Weights of a small GPT-style language model, trained from scratch on English Wikipedia: 12 layers, vocabulary 512.
MLP neurons of a small language model. Each row is named by its layer, matrix (up: input weights; down: output weights) and neuron, and shows model dimensions 0-127. Each number is 500 + 25 x the weight over its row's rms, rounded and kept within 0 to 999. Numbers have three digits each.
After each neuron's rows, "fires after" lists the tokens most often just before its 100 highest values on Wikipedia text that the model never trained on.

L3.up1015:489453492522454538507478467487537496539469475501500487507489507522509477499487466519538499493465484509548528499506448472480493516486511493508513465546536510491500479518488486517542440464423433483509518508497483515482517515478460514482524477493502481456500474501517557507529486491479520515495522504480506485474495487494542455495513477495478503488503484499520526549492511462480492514465
L3.down1015:515473447490498508473510520446476469488541487507515499499504515518492530535475546472520482496530500511489487454495470522500475518558478493504490496471499504477475494517587515488505510522498493510457510515522514486504528500509497453519535525503462503444525541531422466518520503472461514498491550516513506449481515524494536530506500492477535542486522502515488519521489514485524495522518
fires after: "p", " ch", "ort", "ep", "v", "c"

L8.up856:496514532500484497519501533490535465453512507543502488514498515488528495564500468506534503517515535480505505529502531468495517486499474503451458495541526486472500484535518479501487476511510500561460483482523497536499506506535509492495518498488516524545471496469510520501490480550488436487513521499503505553476480494497498489506492506471515487513487486505513489499506472463517457523518
L8.down856:529527486522456498530485525472488531462478504513520486515497500488512511505486508480537534549491530466499501482508520527485502491452550507496451535489472480527493532495473495527487495491517487500460456512530505507495490491483476550454563490496510499496490508467484473502506478489494503487538536541520502504511449495478479480509532483476499544517481454512494524533477482432529514496538
fires after: "u", "r", "-", "um", "j", "ion"

L4.up132:494521488515491497499501478465522469466469497461479482476498530489497509450515499475528487449559516508497435474480534466500524532483526502496512501503511482484509502507495462471497513471536480500541531538485509530521532504525499536532458513490500539485460506484521496467545476537496504486531479520518503502525461536496527510489524496506463445495483486494510522500554446566536493502513
L4.down132:484499516444497501472492448467499536477466514519541463484522520462512478515467501544510461475523482510480546507498489507449484455510479462471516500448497502502497490502510534454512520505472497525477511503505486446519459503514521480454492513485510478540493482548502505485507509530495516467543531494510535516491518527481517513473485512517501493481476502492508556537539486498460489522490
fires after: "|---|---", "it", "|---", "ul", "ip", "ing"

L4.up1021:492490484523501525486492524491514464470519515463487486512514516485487516510522531446451491490503546527482501547477502484500507537466527479498551472550477468490497533511521530495493439488492438508487476493535479498503476448482464541524509524464502559478526515500504488508490523508528517504473488497503497506491475469490483497518506476431530448476481519497551468503471519505528527487523
L4.down1021:466518529496511504506478535534524470537495506494494487539482536466510492526474467484572487468486504513486507499520468516511494482493493539498489455529524491505556512461487505492503519487457516514487492493558540517546525479463486496486501499476486504489523515465510495477502522517502481488500460488490504525517542547440474455499517484542479488535508478533492482497509507478482468505433
fires after: "w", " W", "ch", "v", "r"

L6.up133:501508490520509520543548504467503483501519517500473519491464491478528502488493483496470520489490478458504456497479515531510489498520500501516506503459509497481499474483436496515519503471471551461488491487487525509479470518554500508513480459523511476516495508503515462448517449498494431516476521487508498511481494514510541488497467508489454481473509536452498527440482511497485515472501
L6.down133:472434529499554550495514503499445499490517525493520473522526508494450525500493494503528539493511510492482501518520500511501499503489504518485522527502473488552474507498500500474530526499525439519509485505496486542559507516515473530484498535525484565474530499528510553522506495523510540500440514521469483500492494546494518530473482484461494500475481517462487449548502520493539508459477
fires after: " o", " m", " s", " M", "s", " t"

L3.up646:512473487471510547506487503474515465559490562485511511501463499499521523466538516468501451522471500518459516525511507476485521505490500501465479520485510480472541510494456529483507456520483481453519511525501484448515469516540476543510482511494507509507469522525483497465500486494495536502508468527544502513522483476462510531510558499531503505460507489512517492474515510489522466523462
L3.down646:532515498522538487534523525490507523478505489500479500467460509525489489540520500487553484531484519546445498496513513488506431525454499557530517478491509493520526496470473507471492507518490493457502479497451482527502473521481507466484520513486497460520466547522537463533452491501494492502498522536510444511511501527512502500531483488491475503558523463484504486530514503490475489477476
fires after: " of", " d", "e", "al", "x", " ex"

L3.up838:529493544513491488470488550541550467478500500499507467473476501488512511534471535487506466486546477475519497487462483474499456441476533560460499496542532505497508493500494509476535473465481514469471490509535485508512463473504492503501516535495516470524491457489483484472479548537483500517517484505526516523448501518494513540509503478517517518480468507475513451481556441495519516522543
L3.down838:533516504520485553457518485485480504504471460491486474513481501528513510525521471504474509521443480471528478470542540545478495489503516532539480485500503497497507513499504532503474496485507462495546495523472495505523483509504519521442474472449509488472507526488521524497477488514495533475522448469464474507469476561537544483539499517505490533491484501451543533534510517525519484526488
fires after: " h", "o", "c", "i", "C", "e"

L3.up319:483477508503553461538488474532495480529510503523518548502508517522504485497545530483519468509495474519496497524441493466491483471506516500455507467448461504490479446482500501516509535482517453523546551498506510495477546554502485525521489520515517460531480485508511506489553509478480468474467481495512503527495478485493514515467545548493476493510456463516490469494474518509509529492539
L3.down319:469503538518516439519539577495553448512489426493467472475533551494488479457497462502468514505532463494533495473520529505525465517520478509506503488538468505494517548471492512514485501532506485525495450474510519462515534529501454459511482509525494462528512504512480481522500509504531492519485527497462492497482543483486450508507506494498475502496507502470568498484480492490488496491502
fires after: "e", " m", "m", " L", "at"

L4.up975:472487535556465479535531475469503514494508534451551560533502532545482514512473486507522495479503507514503448513538459497518506517514464474520522502459477526493489493508471494519510522519552474547497487504525498475529485488474429443499472512523503542498478481485514482479527505540469538537485512487510492498502466509488495536475489521518467502461515434450519502498515500462517461541508
L4.down975:504468497509490456447512481528507457459472511525515479481522495461507522568513512510513491497480478469489515539511489505477489462515497474516499483499531466458507484507489536493525510475446504505533534501482512499501522497482496539503480492515490471489485523502546481514483492499492528454499498512494549496501582528498482508531524483519451454501481516542532481509484480515469513518484
fires after: "s", " N", "n", "it", "ul"

L8.up54:482484460481489520527470497518539530534484528499474491512500518480544514482516498522503525480532509495529499511482489539498510445515484459499531512506522529475459483500472451492500445519477534499520500491517505547574468489510507503557534497523512487531522522477544523536529495489509479519510496486442525538455533475468476504474503489490534514472535515495480505483495555544526507477526
L8.down54:484506468521472505507513502474525494487533528474484470485494439496540499473491515488538507494500494549510516486476513481506470481435506524506502547493517461507504461465500512543498507541507501500456480490467485545519480509480541497489511530524488481473489503495487476530476500460460495512496504518528485498503463487517501535501520554507483507540498503556485544556480513498550489501486
fires after: "ig", "b", "r", "p", "g", "u"

L4.up310:513506475521496497478577453540479495506502498526479508514528492508464525490466553487432437496490485492495489481571460497487501467469512472510534474543492511509492466499517515505505498528497493513505498502485440480499501456517463518541530485503483519555502482484498507500520491534494526512520500464462509524472545496487500460482495460455499508492535532525518507489477524496511502459494
L4.down310:448533498471443487569507499511494456495466504459433477549465479539523498508528491471518534442488456518502559526472563510526515466501516501485507488476481481499515520471529494499509488464539531477503487533516525530480532531496491498475501489462511561471488538504530513474531525485512463457489475512479494463485487490482500517493516525514463506558509469498475470505533493492530529525466
fires after: " w", "w", "or", " W", "d"

L3.up395:477466498540463574545507514519515503507548460463498519474479473506516514518453492521508502456511496517530442462442443540495461483472537495448509538550515518499497462544527545514486516495476472522517517502520516504486468496521469506463509467505521505494462505540498483494481503490527510496483486490505481520472521563457447506478512454464485504498496550487503508515486520539496477522483
L3.down395:506506464487503492413479488481467523505491479447479485542504484525497543469504495493536520446501478518499540524556548502503497492507520529461477524496458509493481447506508498527454476483513484585475454520499467511517497490513483524457492514479500505531500489483510490514477506515500467473502502512508474508512498483483538488499504527492541457515522456470501488518516525512528468508549
fires after: "ac", "or", " ch", " F", " the"

L3.up363:559480509495521550494500451509479495508485519484514477565539545495456476481491484524518512495538477523498523496494450530533451519486523512498524479517481517492491507514520479457499440475529463458479511504504494549546492515489450508454514543496505469499496425515511548526509469497493512496505453492486529511494525494506468491470496485504481476532472498512477526481476475485503504540474
L3.down363:502500476503468522425535486484428487520530487513554489502524484510490490482515496482474489472526518507516487429497477533456459540510461508477472485465480538482534514521533467494480488530549526509465532462520523520524544498516521541551504482498519478470525500539508486505494469508541501486523534512533490489491465501485508524489527502522497502524511500500493494508476507480530497500491
fires after: "u", "le", "c", "p", "re", "os"

L6.up310:500498483513536485508547523457518520502478535470490524482488474483497483504494514550496522536470506542489472501490499513507482530445474490500553542497524489513495482511497520512524462461475548489485531500507493477524498486495464509544508498489498527490486492520510535499539517513525523589521553470470501456491479483489476496498518518448476477498446527522499455520532496503465498482491
L6.down310:491503469437503537484491540466504483530526516516497522496495500485537477517500487506489520464496514480520540534482523493547543523524511513501494508484472494527488495475523524506478491519493464521472433506519466529537452494504458542486489502532518490480483479502504509516505497522481487452547519508568490489489470519427554501485498522482500501509463535516483476481459431489523496499556
fires after: ",", " the", "or", "ich", " and", " an"

L4.up258:521460525463496517498570513480548513482533502510467499498565466524479473499479500486518487501512463486452513507508511487509483518527465516499507505569516513483510492514481539494519478497533533453506516498474504505505493510479529484467463484524512466511526494525491481476509526481477523526527509523531482494532485441504529490509520459518500492509488527468495531497541507474508461540520
L4.down258:519496492507468502472506466513487489496474494460544496488462544498457496434551506478527532439493539533556489498506485526492471533465536513498467511505467480487509446484508488502473483495545506503456526493481485498456503528555544505534488482502498529473513521504527483532480492503546485484493473508515518495479501482477496523522518517475515547433481476549482447480503466510510471535517
fires after: "s", "os", "em", "es", "h", "ac"

L4.up696:498495535531539511518477549493546539537485507512527543485521499488483472506457491514506466501426490504513452488479533462485466492529493467494475506521479467480474502528488513538489513488451495478489481513484504481499506529531489514486508483490481490495502503491501454503522509516547543506468525485485464532542476547479488523518499541527510477487550481514521529454526489462531492508510
L4.down696:516502515526483543514528518499489495524501546551517484473497466467456520486526488523515465482503469518443508524532456469502513497478477513503502529526473526499507489482518474506488476466496479508531489552504469506497459496502508536457531514499479529501539519456502486485528472500521499558441543500458454485492481558503480509480532522480502542481528446512481544489468544536531479468457
fires after: " m", " M", "d", " d", "is", "ol"

L4.up556:504463466483487481487519490542527507505489509558489446503519500503515493503483538497457474552548490477466507482516488535548516542529496489480531498498496557517490525560503442499540497527533488486520499491487468464528504519521472500503468540462520502527520476506512463477462510476474486517527458474482494479487489470485455492464521466438468462479498520509541474526492481531478462487515
L4.down556:494486491516506510500472476467500503507521491499505482521529468466490490509487490517518489507486535487491490494527465508491471492456481505524485493515485476495564522539526509495471468522465519493527534480477530496501485548518531509462502537454489472470499541503520501543575493474509482492528512444501510503486462481446488485515525538524487514504500483532517531501519498449476527511481
fires after: "er", "ter", "k", "ord", "w", "st"

L6.up694:491552553479487470486493474484522481513530498515496491493505498519542458519521493475471497481506524492485510509531515522509519477518500484467469471484478496483492506547480479478506516496500496482496519503481524474575453503523511526517537532530548536483590465499506503472496510539515511538556516527533442530505506501488530498515522480476476498482527500511521459460520498511469496494534
L6.down694:513484512504516503458503535528490529511532509479504501486506495496434480463520468531491542485464532493487425528516450512500436508518488503509509494482529495518465479490531503515530518502534539496464505504481517495517487478499456560459458520520524490502494492485515487493478510498545505480496508513492518511554552520468531502492502528489473511453507509533492483533475457489537451549492
fires after: " in", " p", "s", "es", " In", " s"

L4.up531:501482523513511496486478506537524490486512497482503505540514504496513458508471517459551496502480511492486507543498493522482506479508451547485512505504489481481509518549499499527506512542464474564525486494492478491514480496511503503508490517496502533538480502469508507478520517531511486490512478482525527486481500487511521521486527508532497499543509547466506498490489471470469485516496
L4.down531:520507490520497465502526468497494532527498481466503474498473521518515534499482517482455558519464479530559516471544475522498504485465520484489522525444485499465451503512516456518463492466568482528510546519506527462445539503520485516482490468480515432486478553493498520504487537471465528507450489475436529491505522497515461505538525496510456520503485504467516509490552496478495504492488
fires after: "c", "p", "e", "f", "er", "h"

L8.up945:484473488483499495458494515521462490486503495502496472495512502478490484480455554500435482525504527530482536496508511533503538470467479502480564538493524501494500528549495487470506477485510507467473492537500472472514518471469549494530483480476527466482471565487508522480492472474532473500516501505540498480555504451503523451501504485503486516461483493538525512506520512482527511511501
L8.down945:519532459543520477516509519517507484500515479513501462487479524499528465507502484527536504493493513529507477452476509515445492501506482496464480550544509494504517486488479518517522471486493506489488494490499487546480519509481493457487505542464547504505513560508510498511486463529487533542452475527455515516512461454462490498526504472493520540521557503493513498505499483531480512554489
fires after: "st", " of", "ric", "e", "le"

L3.up650:492496458514484535470459499469496516559496487454512489489485505489509487485518525493494498484514482497470512485474515473528553462555526509530529508516560489497496510526473522548465484454499463509477515477470561529465514528527494558529497484476492461427499457506504493508512514499468531461488508498497534505506471512501485539493481505476514499541494465463495457469501509499477494473492
L3.down650:527461487481531427546478510483529486508515495510490479532534523540493495505480523528497516510475503505498516506503504478517546529529493523494535456446578515512502493535528509483489479550516503507489512527468504444493480505448503476491509472546480485502519481513462526526480505472490498507515516545460457470460518484521466460524455492510481555498498525481577506482467485521501496507488
fires after: " L", " O", " l", "e", "in", "en"